Weights of a small transformer language model.
Architecture: LayerNorm before each block, learned positions.
Training: a variant of Muon for these matrices, 250M tokens, 7627 steps.
MLP neurons of a small language model. Each row is named by its layer, matrix (up: input weights) and neuron, and shows model dimensions 48-175. Each number is 128 + 32 x the weight over its row's rms, rounded and kept within 0 to 255. Numbers have three digits each.
Before each neuron's rows, "fires on" lists the tokens most often at its 100 highest values on Wikipedia text that the model never trained on.

fires on: " he", " it", " con", " the", " E", "A"
L5.up519:153092151080140102055129138105143088095089026146118185139144089120121176083208162153107153112151091146081092129139112122086114134071086114179189111118121122107154104154151149123175092161120137187192143119050115132105098151150120101110173121130106119185080108155128100115143095162112107155119183111077143075090135071158151167076180059074129141136138122167158098113116118179132106162150

fires on: "n", ".", " first", "t", ":"
L5.up1141:096202083079166141070088123156139158137099179167116124153112132123132145161116123166096126067052149128080106103123158145164107189106099106134215082103147206093133134057161101171182104184118130139115100105113118141157102117068126132166133141144125153180108179126127109117183124146089151094109157149107107166175123086114080193080068150171108064150117167107094086184134162108098093150131

fires on: " K", " s", "ish", " S", ":", " k"
L5.up1098:121114102155148099148090121117169143081122129187126170116150089142173087150093119141163126148070121103137145087069118157215164084130127133124142119135178133166140138124138133111048121132167123032121111111143100092158140114119201123115148112054144122144116130087152143110168174142154167175137102164123109137077107120113176124142133143166113098116063142081167101166147130090093108125169

fires on: ".", "ent"
L5.up16:092116125062161131182176164149142060128131160202192130214130129106174149155124113137113122117143098097122112178132172174135118141143071151166141103122084129112124153130119157116159157131123102168097095094131154176133117109156105158178122081175120130140154094095134150107108131116086132109197083147161108147145108129112067122091095154145185106164092127105116137152092125071094142060119

fires on: ",", " |", "\n", " ", " c"
L5.up58:148091166119094092111161118112115108129088204220169180083190079147113150190134147178061141117093118165103207136125075072153170206139098106193148143098154101118167160136114131069110119120149095172130133126105122114126106117141111076144135080147125076118131097097134161088118134135088107089144137138110192176151121125163140168091153091112107111128166109141132127176144127084059117084117

fires on: " b", ",", "==\n", "as", "."
L5.up241:147088062129151110148141184135186121167080141107210079224148107138178132158111123101116101136058141145097104151080068144140147131142105138119158073105142135109090155123128115178051150153113127124155119116141144105204107153139111081088115153122036108108147151104083098129150113154145111111095067132169131182157121127104115175084132117156111166122135084083062101184144162133156101132068

fires on: "s", "T", " T", " s", " S"
L5.up941:124142096129074135090159156143110137140176152176049104115147145159147181106114096189163105172122131102178091048146123138127182086102101106080097128141140176123163140150126089175113106146109120142083106133112133119159173126142140078157105083063136083110088118122120140132102117140108175163148139160138086145045126121177137160199129136134160100092145143104134142144060135096105132215077

fires on: "e", "ar", "am", " s", "oc"
L5.up646:150116107127137240130083170128135064117136139105182118094138162145174129144134159152166148177052125120074184103103119125186166149102131131196081159152176112162130125185166170118106104113138140099117168096099140128119109124125135099092151134128104135115135130119130071147156142168179158124114103105149098140123189188104153121158164114082152116092171163130157116073120045038122091130173

fires on: " a", " A", "t", "s", "or", "en"
L5.up851:144135096106138105087116159108090125103162062126102117120086105150127161156107129127146139167132105113095093174065190149117132150115222137108158127117116143129081062145100124116171098072110149162130096116144123205107172078149107110084177089106158132191123172133097111122147107116136116133092156096136118133112204150148144185096171131174131105121136163145140104164140130126108126098129

fires on: "e", "b", "m", "ated", " T", "und"
L5.up223:066070161163120092131119109176130105146083080154151149164137168145162123138065151151198131115188129174168173107112149135136112099127117111178112105156139121142111117066134110169151040155109139057077129075137111126141169137124124144129082080107094097173146060121087150111125157094125118167154089103140115103161162164044160108149096122208152131154099129133122159107140170142120125069147

fires on: "er", "ter", "gh", "h"
L5.up794:158121117074140177084147124139117128158081172097100165121138119131129133133136084131090123088111140191090139057107138092169119124093105075163112151185138123076157131130152143079133139113130167124158121092096124125141115110147188130148138092137151180112084142142128131116061190106139116151086133086044132083100099153172129150131076110144147087165166116089134146146128124164121069152091

fires on: "ew", " ", "ir", "ast", "th", "c"
L5.up486:090125138141126116103160113163098091161153083139113108120141143106123131113140137103128110185053152117144123137075091115083087114138145085123205125109120116104153176062180195146165103178163151137186195140188156118160153090142096130173128076145099126137094090096163089181106096105075138132122186151174148161132164151090126135159121055162101067156126106175069078128126149172152109134147

fires on: "at", ".", " o", "ou", "am"
L5.up840:101072149119118087138121133122162106141107181088071134212142138135154117187124172199115147157063050075106137122097116126137134118126122150155185105129201183090130139150124183127129083143133104067144139124111110176154160146143138147180121084132112099119194118112115114126139143118148129135086160160118155055128113159136121097158094138174196124144102106150198103086087118063121150169098

fires on: " St", " st", " R", " S", " W", " L"
L5.up215:105135123155130128124126117123227159116120080138070127134115108116133136147115135123105051115147133125164118147102051184152071117077121096132144105099166194155144125169142148125106088109115139154144155114159113144134165111136160129130190135153113096124128134146080135144123156132113096185099107121141133152116105171071103118102172105129191097088126053112177130129143114064172086134140

fires on: ":", "p", " he", " wh", "f", "r"
L5.up674:171120106117151119139104141108134142095166125076174084114125136137113100167107182175139155187138125128166154134151154043157168133153151115153088096095143108037139156109151113085079183074113147218129147096118122104152141068060111181143129148118140114130154173085175191142132119159099138104098120142119097148136133143097098137107093141053114068143178181197078128161066134177152177109149

fires on: " |", " b", " a", " o", "b", " e"
L5.up403:081078214114120169097114079129183091105156130120176108103143150201130113129124185117073150160122164148092048093111121183155171118116178146101118174114132191104116079108145144132108094068145124133111119122146119112151161149121121145091210102098116101153102104119146141100173128119100149095087147170184229136175114174118158089090125135129094111139117151153139130096082102114140137181095

fires on: "al", "ut", "iv", "od", "ent"
L5.up1081:092165154106113110149192109177124116094165139154140147134136180146131140111087126058147171152078187205116124140103115169102119072131065113130138129151135131107122121126113151128113091171104136174026108123106141151097128137141144120166079120146156126129112145161119119097167136103068112110131137043135164141105052179057087127178106121190153112149111138191103113170147162109128136138133

fires on: ")", "ed", "te", "e"
L5.up1148:104110158054205135109168131140122107091129102079145141136121088169203161110125049132121142144093162086112116123088100126133162128124175118167117234124174119135120057105142155097137127122120124166114114099123173183069151122094091112099111127142142131097146065168181138161157128128110093090122071118131115205128163109118110111083076197124151104140164121096140160160141153073116125154078

fires on: " m", "m", ".", " J", " S", "ct"
L5.up564:114154096121137071077159126180162158122166119168122123182133214145160118119107060099117133177141105124089141120145154104135142101160139159135083122129188106184121211073130136150146144091161110132134068122102120163063055117155112087108127105113131102081130150137127152175062061091132141121148105186188118109082122087082144075140123128149127135134155098124083120147131111115157104154157

fires on: "-", " de", " ", "19", "18", ")"
L5.up1143:135122115149095136138140129108110148155120158092155098096130062149139157158094137079064120138089143118137100074162109148172116151184087079182123169114119101073066105167098084102108090079130166090135162109092161087096080148128135134164101154112122123157167047061133132125170123149125139084115126142154112151158118132081144089120160123150121092160180161108186151210129164141130154156121

fires on: " comp", "v", "ab"
L5.up964:137103118165129154140125178118095152117158086144090117167173077137091125110073201107175116177164156143121196114156135110176112123136144152113081137168106121128116124150164128119109143057131134156112117181043175144181156152150129142096091157109161058082080147101086106071182115204160171146153107124165104115106091114152111143077145125152156119116154116091171145127111121065170127090103

fires on: "re", "1", "ent", "res", "y", "ou"
L5.up1073:124073073108062110081094083094170146074121136183058187132138117136099117181171102134131174148117098116051185211097147110165104133172132101128137123223109142132142169097155088149071069125120139136174067131171115097106096125131135136089163105128133147110137109132160149152104155087182095183132110121147119133164176173170167142130137096154131069115091175098081112139096141107114145090170

fires on: ",", " or", ".", "ver", " and", "y"
L5.up943:154091079152124154169136123090149088097111099130146188148126109081186149121146149086162168135111087183146128099162137139128131076140077159099133144138152132113160082096092074147087144136077142099144110172169155172168122160083148154056103098098157119073123125163105152131118121170159142116134110126135108173123122112130131165073180085151158133033136124149093144197085130077119151091149

fires on: "ip", "ar", "or", "am", "on", "iv"
L5.up1011:090133124086129179086058174121122087151146146104183093139072111163173162093102096154100168185184134142110178152101108097145075147135120131145179158137170131079154147099127116153188131190094136179122164112035212126159087110166131113110096068148081112151082171162107096137153132097144143135117078066142097087123085149096078141159166097136110160142132104160117114068142138131115078148164

fires on: ":", ".", " ", " H", " M", " S"
L5.up1069:088105123121142142198108138140109164111118157123120105140160102143170105164116152124189162086128081162134121094090246127124137083148132126134151130136180122076173059130090114153120110129175144037183092138117152090150148114113152088139143095128123143136126134122134103101109117167163200165122186149072053146090135165160136164137125076156149163130145122039106129119157198096112101136128

fires on: "im", "ult", "ic", "art", "c"
L5.up1044:138139102107143141132112158150128103171176125127118107154072146093150139186127106084168164158117120088120068088104105133126183136090108144154115183098075121070101123132124132154198124119074083139150106159093146109118108143115037172151192078104159134078109122093089144186068129113108147152103108165123119146091127112047159124127091137098147135130149106142129164127087111112088140166162

fires on: " o", "le", " e", "her", " m"
L5.up912:140142147119180099127100137097187194119118199142178114100116148170096172115075152168128130112098079153087138165229103121152117139151106125157119157104122175120149123167144082136082141130161124076109078071127104146080125198125113097154193157154129148192099112149162144185108149155145145110121087124149176129159122156109166069170101134100085129085187111089160161136120167138129153127195

fires on: "ut", " f", " S", "il", " F", "es"
L5.up638:133150162154166183171176173159159093122095161199130111128145073170150131156126117126146113130158168122173181102107095085119117169071119114089114114121137102132144145122086150137090089160139121153143048129171164140104140079163200165113108119147147091117129133055149148170104112082073105166103181111184112126120135076064126135113154165147102156120136113130100181152189158096175144120184

fires on: " Y", " T", "y", " \"", " A", " y"
L5.up23:090121122104170121134159066157130194116130116118088170118143137125137146070128147166200118136158117103109150124095126077114121112075137112101153139070086158106115119089075160108146088139172143134138092183095142143086164146092114132139119083145124138152084142148146139129136149131155059121133143182106125135062194138118081112117134155195136147106181187095142168174165125131094084053153

fires on: " ", "y", " S", "X", " Y"
L5.up279:124068174105119189057132082118171139144143137090110127157146113143152150127133117132152084101124153162107155126152187186091137088093099154176112109141160122144100126158097121101104107134133069131113067133105124063074191177086132162096131152153148091155135115106164075123093095125129141111108157161120136078099104157143158060118138137100184168100157146152105105122194085118120071119138

fires on: " P", " t", " T", " p", " E", "u"
L5.up877:150112145150179135095169116133119129113116136108150123136121143156158148160206135155139106118162182078141125112134145161123077168138155085175148047111118088157160109067142098117134107122109161104109107173170103155078188117080138098184104144079066181137106151075107172166146160138079100109148069175154167122128094164109132130120167170168153138121118074124146105155129097193087148111147

fires on: " not", "ro", "us", " n", "ct", "le"
L5.up509:158109069164111082103109122186041111171144123148082125156159125081091114101114088119126146074142118183188116178178091132142055179066099098124135167118133075135099179133124136145109163156139170116107119113105153134162138112103132104115121143087150127133100076138192059153135101131150169157066164205170145117163113108154120153158129107143129092147138123123132150093123074132099121111188

fires on: "a", " ", "o", "n", "ia"
L5.up196:146086147131134128185128081097095094116140103170149134093161139127128152153123136132091104125122092164126097152136116175160130125165119093068092134171103122065074075148122141086138132073142146121142109148198125159091095181071114162125050100151099151122160063081109154153171072117094124133122087134119081118111094130105154090052131132124170112168143115171071146121125191085166145100182

fires on: " t", " T"
L5.up461:117167107136159101132140115121062090100127015160177127143173114132152102131142076135152149129156077169102112141138132128126108158096064138136146151168084136109089125016127139128155101165134155143135104112170142147087167135156140147170116082158086135175152142134109156151093176076099135126093096157099113165117155173100140165174139139105176067167097197119137114180150121098124138053120

fires on: "c", "b", "t", ",", "g"
L5.up451:156150067140111123119154118107098163129150128160175116118106207149084160174141131076082112078099154100150115103151115182110153139129155137195104084085117130083133131106199116131151109177106122152104081166075045068181051147180149175102163080119112149183109098121178139084082144175120105141132106163078164156109079169114142157128064109123147108123129105170110143105176131123116158151155

fires on: " S", "S", "c", " F", " D", " s"
L5.up560:111151176157145122091141132142105140097131188200103161185059108121135155147129142153120152140173170139105122126125125115135111100121081132121163070102108093164124147091082036111165112178103187158099165092093168134159153132145150191122076107116121116148105158148159116142149093147112165123092182154158121113157056103091182057120131109155168112135164133089123171142122114135081085128213

fires on: "===", ".", "t", "mer", "ou", "ort"
L5.up1134:054176148120142078109136107134128118127115152143091150255125175124137159108129116105131094156125102073134162125135152177157134188096077098140145089110126123122165162128123117055183106149169065141139129096161080180109133139143089136116136139128094048128130121198134150107111156114143116063171138171096155129115131161105077146123155135069145178194133101086110109110142123122116110098137

fires on: "ed", ",", "7", "8", " of"
L5.up1104:118136109174114124099177103111078133160136141121140132138055134193164134109071092098165196104109147107124099178156138098096114132159146089153146101141138095121119133150127197100104104101178087182127097155156132162076106142155110107177070086088070118039129142141198144127055133118106139135106143102156159106116127214106095138118124132136131102116122130144145134178197151060104152177097

fires on: "ar", " Al", "ol", "ate", "ill"
L5.up99:087091147134149101081070109125110152093146184136154077132140142114150110077084132086131154106143120188139136139106116151131099144110107110158140066150098104136162207149158173092171134107098121150083172119081145133096132093156127137097082111211142129118101124162131071135118165156154180190041086177062153117171087111095127081086110115115083163113093122109091097116109162166136136084116

fires on: "ic", "'s", "al", "ical", "her"
L5.up583:130110087154116149108133076167143127164123114105109131145165158059182055144132131116141098156133124129190130145119078111122143170159090150137171098126084167089158091138149198131079092136096182144086126128146103113135087087174139147177092150078094196130104114129162179116116160159078192180112151157098121129132162058121085163176195104142143141190125095112092139136072119113136145137089

fires on: "er", "ter", "w", "le", "k"
L5.up984:109071107081154217109147126090165079131123142108141188170144176120122112119148165141149125144095095150137097113196073122193135076123148125131122120103154182122083142121104152152089120138132168160146092070121141140112070123131153112173171116069144113124084143112117117191185144110096113147131102167060117144188066145163117102157085158099140080126102148123142120121160059145084095117180

fires on: "r", " of", "u", "'", "id", "n"
L5.up83:137173147126077106118154135199117130132177147110110172110084107115211129233168100085169116128108123140093160147096135134114117134091185116197149148066146151152159098137131212118144074118121150110053151104136115097109081141146170126092153171123116174154187104141155126128097135087119147098078111125143130137118084122183172104137116091095201115135198164126093133127143106089115133161184

fires on: " (", ",", "a", " "
L5.up440:141128168120129156135089136181157104124125127153141096146191132124200097131127164105155146095089089144107187104177100111087198165101174132121120128092079138086126114157136111182014157153065184180052140118125134066110102105126080142134107151125142064144049137148085120159142093078134160114155132153153149155109147144140139173087125115134135095137097156137178100116107153125178147134113

fires on: " ex", " |", "ers", " le", "s"
L5.up969:177118136118118190160124091148136049123126088084140099106111162143157169120111125149112132108130139093129098183113180061167116087093191137137105147106191117095079140131068142127111105166109139142160089141105152174145200096111208128148167151167104102120072109170118113135170146111147122121131066142130104196086126094136130090164143131085108118142089138163075156115140119099124147157063

fires on: " p", "e", " comp", "am", "7"
L5.up452:148103122175182146134093153088143084144094129184152128111144129141081194181098172130101162165118121180156131133171134114219104115148069174167126163110183101114180111172146112149091121125111084134130144122127091100155104115090140167144136211117092113118133059170106137137082141163150156185087105126112100176154084120140159158060163134100078113113096116098153092109119119065177127141132

fires on: " ", " |", " T", " t", "T", "t"
L5.up61:122135135168116152045122103121045122089118073131101176178120135160150123142193132155116147113139077135136176077072107143167138142150156151130136099156083090074083136083077096098140141159154140113077107140159140159133107127162162090148169138081076100117118146123115119081157156145133140132133099177133140161137153140095123089145157192123112102197133125108094171135119171152149146097124

fires on: "u", "ent", "ru", "ear", "ord", "ort"
L5.up435:167132100128169119171164126181108156086170110144119114106145116143171125110092060065097201171168175107103130160167155148117133125142085074044147169046122149119144129119097153107156125109128139148082148131062101111162069142135075147143156131166104128159147134135085103151093158128153167080142122136123159117158145132125149093166111134133129145143137172169142111106151166130123104077109

fires on: ".", "\""
L5.up64:110126156096121094142167127123199139109189144131075140175164120140110099175151085116086140166105098147071109130136113147107215158126154127165165160128153120157115155164129151146108143089158087140082083120142133163141121112126128065185166155144146116209136092053128102151102107098147144137152140150135197096115115162129108135125120127139140137140146145110115196140071082042123151096130

fires on: "en", " g", " s", "A", "ar", " a"
L5.up680:154141084113139192123145165149127133062132120115186184121145158139116167140148116134126097104125061158121183152112179106175080109127128128142161139092113131088076077150146125146103097129157145136079137123200102155097122116147113150139155084124107157215124140144123147119123065086143045131148079137200075173073125095157137158094152163088126152112107154147084181097134154125177138164115

fires on: "ent", "ic", "ical", "n", "ational", "ist"
L5.up265:108085095150119155165135094175031103138146151129130117148152161078113178175106114187148104144164118187084184110140109151078134181132081141086137056123073163120127145080093147129124080084102154137101171112115175060197059155185093150114114133159168095160077193126134113140106115127116128181126093109140163134156128108176115185096164115136071141137108086110121139172078067144105115090086

fires on: "or", "r", "s", "c", "ers"
L5.up177:123053084106118114106184163156118113145102109099132125127166128165173161097145157149105127166116150156191119160149115152136142113184120085078186132125143169091124131078111122162203151163039143122043188158097160132113086171101138123113152176172127114134125113131134158110130053146121166183119116083129157052091146105100143124161113122117098122120120102085127117133183117107168147103155

fires on: " S", " P", " F", " R", " W"
L5.up95:093141043099204183124104078158148095147118141067111109103111143105165177124163158127133156094155146122087130126139147166135083128125133103180142113137116157173182200127127082128123133148088134100159102109144148122108148134101123125094139133185163181153136126109085111190103098130081116188115128123128167184143114165123140108103173121176097161070162125111161154150209137108125143076122

fires on: " s", " from", " t", " in", "ac", "rit"
L5.up775:120114142153094121059125155144118099135093120105170137138085165100180122159131154119113202119057167082122147128114126104203103181139105110176124157128132253191147077140111136098181153160144123157104125128173151167170123078066147120121131103119103129122152132072099142111123168154081139158160145101204124180127149127152139077101120166113140069148105138123112133076204088141099102099144

fires on: "t", "e", "il", "old", "ri", " "
L5.up1054:144195116135107122159096132143135185107134137075111149127160174151093093188086103136169177131151085139143169114073106101155096111114174117091108131109124139096129099149134124098115063095076195122115105110193140142119115118149170138121073124159167138057121119107058136140137145157114132141179084176187214204139083158162141133139140141122083110161082094121169141076115148078127139142146

fires on: "n", " in", "ic", "em", "c", "v"
L5.up894:146085097162136133167147108142153077125130147119133114142127096093184175141081076130125139173123156109121154138157148170104131125111150107121141151118109113095165136091138137180112102153110121138106103114107126159135080110190119180137168049101074147124151172105129135115142081147152206165115116194105078163128128114121092149135143162121125093225145155110106083143158115101114149144170

fires on: "an", " a", " o", "p", " |"
L5.up133:174119122128089139127083150128173181106146114067140101155121137154172107249128092134089166106136182149137052166138120102150122142117135140158151142131091143131125142181159100146108118101133116123114103124105121158156102102058161117109163094088131071175154118126160068113067155160157136085118160165159175206163164096139148100098152144057137115121109135150061101127087165130127190072118

fires on: "it", "n", "o", "a", " of", "an"
L5.up1038:135108107126177102116142152129145148132136139077153100146110166171110146163113161113110095102085158074083221138081089196132132090115121130100124092073082083125095079094140166083137164157122147174181128126110163172168154088128094116101143110087137124108164090207167133111117161126165128088142143100099119135136158127131119143083130136108157164107211136146082098076077152120120129094136

fires on: ",", " |", "s", "on", ":", " m"
L5.up918:101124134142172121089130147132153175122116166109052135169087165160099173156159143171149086170106112160149096083174145070133146103139113117175099148133176137126030083088096107093088118120140130078186088148135099121114080073204125168144103115172124107069077174142101168165101152105141138139124089128203156132173119119120115193123127116087146117128116115104117056131130090140072164129149

fires on: "e", " Le", "le", "nd", "mer", " N"
L5.up35:124159116063114148119193124145102129125149116093150158132149074144173120105160103200109164100135107201138091161213119188127108127102098064127126134113161136127135108091141080152133119089109133121125143109150108128104158107138102126111135209107176112144149056087135134210137131104147093147108121111186107091145180132136075135115158140111111111144062079134124167173113161147111120140123

fires on: " ", "ed", "c", "-"
L5.up883:072182123158125145124109147111077140175079131024100021103086120143145158080169119153161143075121165129143085126128136109130151095155130087179106122104142079069117130158162099087112073126133099132120119110117110113113111132134178114108134087098083098134166187098154131167085065151114139113218103127145173113114099156103135164204163137133142182128099134083114152153113148145100149202132

fires on: "an", "0", "im", "a", "old", "h"
L5.up471:145096117072170087110126102110176173169102138072122087106111160155118103114138175121148144096153114166132167148071083118179148134122142137074075102120138118123128179111108101139150123111112161080131141130116138130082094135126123193138133105144100075093153043201132140127114159117064132141089116151120088165050166121081153128115128124089151136066160147090138096094140155141129084196183

fires on: "c", "p", "f", " s", "ge", "fter"
L5.up447:169096137103145094069106128165110087077127135118155195124184087169153149145194062168141141085108140079102106150099142161104123103107108200133097113113135105122111114114136157166086183150121144136139191169118087078106076129090152136121140140156142082129079069123215149117123155094073197187144126112084096165168124111134163162063181119099086150103171172116106143161129185136183054078174

fires on: ",", "n"
L5.up511:142072087133155150094164151172161145062125106159112142096147100113150118137167177129109080104127135153103125120138126134148134184104132126131073176060145132095149091152155112113113183177128161171146068100108110068147163097166117131115158125119077086117128120102147164099118183118125169069133093132129149113116076160120094179087106097124144137178116140141114125043136068094078137163137

fires on: " o", " O", "O", "our", " con", " E"
L5.up184:167130103106146099088112128130143071087143044172088103143177128098219119143158152118095139148157180125159111113218118152128094139062145125113126082149093082090153121116164158121112102086117063139119135150080104154101078106178125140128154102085127188123092128124084131113141131131083102177166110145130206119122117112110178075133173102084154068156190063096168132154148144139168121135082

fires on: "p", "t", "ant", "ent", " comp", "o"
L5.up1116:146136131149111129187212130155146143118087128141142114146112122131122138127149137106081167090118145132129224098116109147153153116075103160102148108179127075086072159166113060098088118073107107116117091161122190186120132108137106091057119132237140083115134179178112130132147167102097091163138208111151101113157153083183100204097160157126143158126095113110076100136108132070168142107142

fires on: "p", " Al", "mer", "our", " al", "o"
L5.up442:122153187174104113110138102106114121119104083153132079145107065148119147120130129097110188137163099138105176112135151198158124135157114064160116121136183085099099125118123078121171131090170169146175169126082172120069091109117100137136138164134117097158153128116120138124139160108052123148039107144107110131139146087140156110096145094098133118089149215141126130139081120118150147156109

fires on: "ed", "en", "orn"
L5.up1030:120139155146151118163132149203121119103114089114178118119113123121161114105056082106089191081115088140075072141132144120145100130121165091157147070150167148141112149075137185203091124116175185152104099115073154151082127166137122168164173085142095153152114105140134086124071179129133156148000123149150150071147146197121132168131108197133132139131129093159170116174161128132149097135085

fires on: "ed", "ater", "n", "ly", " ", ","
L5.up565:145144152192142173106164135123154119129098162109186158103108136140119105155102056091143164107140077112086131125086193078093099155138096113178204061172140160152136100133089099140144142142183188176126078112158121110115117174152090129101087137135136104121136154147165156103082163104125128172080135107176140068192094092134084143144099140142142135145112145171118088088140110138131117164131

fires on: "b", ",", " b", "ol", "le"
L5.up767:127117101098131053160171168087123176108097119125166066150136151140129160122081146145086081112093108093090154170126201200088101080109120144087145097098116177106123097136147043128157068181148139162175130113119114171166155127082193177110087156119174119156083117123117155134146131114156117100130086112154157151133124115079087162094118109170113169140146123117128086138146117064120123081149

fires on: "o", "re", "le", "e", "a"
L5.up903:193132051108147124099094061138175138092135099127154086166162094163129113117164104136080173089108105134128093106118083144132111110126069128126136136151116159095154077088145110072131146073128109093146132163151189117040116164143121094127106111143079123137174036123125189175148135096158130105121116143125064145117169136112130179145083178167128074140070149091117109130104195134163127123120

fires on: " St", "ited", "in", "ia", " R", "ain"
L5.up900:129079096115114156127163145090140173080136087138078136103135097162145145130154145134140073198167098130151118136083080088120128139111143170092118110162123148153094173138088103170106084112121174121083186120154148119127118156138117147139193143168137139151172152096146190147169151139102195122078112100126138061083163083115161187095109112168138134124134053068168137092095124066153160121147

fires on: "-", " c", "/", "on"
L5.up1135:117148166127151131120129127102121108112115104142162113151160109048154069182090147133131138141079158026123093093148114129117144149137135129195092153130173147097148174113104099124091109148142119066130123090080118143118187122138096158166127083150115107122185144129142174097134088099105125138137133093080128153154113105178133148161119123190112091124132116150127026156162108104086154117142

fires on: "orn", "y", " p", "h", ","
L5.up96:170074121166110060107142105131136136179152137069100142122158095115118146191112097190158119138127115093103102103092136139120120163143120136117087134165161112159120180146095057166096154162059180164080113127148147144113235121131077121104102145091146085106128043092181131159110162134138187125112173153119138116105112103103125073151156136147056127151066128134132141160157090047123177165118

fires on: " p", "5", "4", "3", "6"
L5.up274:108114173153144137147171144168139074158114127189129094080094100133121204103172141145049121174145150098109099147102148088162096154171135136123140115097132111116161159105169056133190116134160073156128104078141086095121136131120114110103106180135109155104099103079130059128130142148154158157111084129096121146112175112086187123112130130138102099181153118098174119093148108163152152129102

fires on: " re", "le", "19", " e"
L5.up574:071121117138138113136142132099134141100141153119119171159145069169085160079129169141136168080128136074093093126167112140133120177068130073152083147173142127116156096132152123143145119092142154086140137114117104150121143095119209119162125121111150193093078147128139155185117152151194106096105132161100103123151111148139094083122086061134148137186145105096115104139081120162144101146189

fires on: " L", "y", " S", " s", "S", "L"
L5.up1048:126147128124118129150106103128174157162164128111062200140109096115198156098114125158176107106164113138144119184118125107091108110069148133144194132136162192089152109149132152046102150128139147102086082117108084083125114130130182123040099183085086108129097165123175115134128157133144126133110088149136137156046137129204138145145137141114123146139130114084163120120196131086142108083181

fires on: " t", "i", "ud", "ri", "od", "ac"
L5.up324:072122124183148158117119127129128143184193132101125099165103147140086082156106161119147105127096114168157098110121130198196096060110127163143159166149071147158172040112196103117093173103138141131099067066131146142092122156101136158118115057123069109120166129140069112134140165189108148188159116112143148096095168157134179062138158142120168066110159144128129118132142120054101132069089

fires on: ",", " and", ";", ")"
L5.up112:202070125148119082167120111128082137114083119187185162155179089122170080133147135150119096141149091103157168135115149119125133134149146182130108165119169082123141174102155112094156067100164096118092087111164173122115146125053107159116153101167136146098132100141182163103123101115159174154175127105060163127163118093081132176111159120131135173103099130129087128150100148099103179168140

fires on: "p", "e", "2", "er", "s", "r"
L5.up787:180163082030161112102132086144112117153077152142144091123140106160113085160132139121138147171109095081116114097189133171186175119171107082146102137165107109076139153151114089149152155102113121223158076101137122179145143175102096139126081120081127137136123128107159097121078156151071144094170203074175137125099128118152112157147133173127082129075114154119121105116099138175142189138115

fires on: "ers", "r", "ur", "d", " r"
L5.up619:088136108118125160126138164136137110099077158107126115147118133138130088093183119163139110167139133160153183110118120128188060100166136116138064100141113144100153123160113046123165140180110151144078150177107111143159141126120163158175128120204153065165125076135115143155089154101122178161045117113086168113142161133078138123097118130152117128142148124151122153094158126153113133148063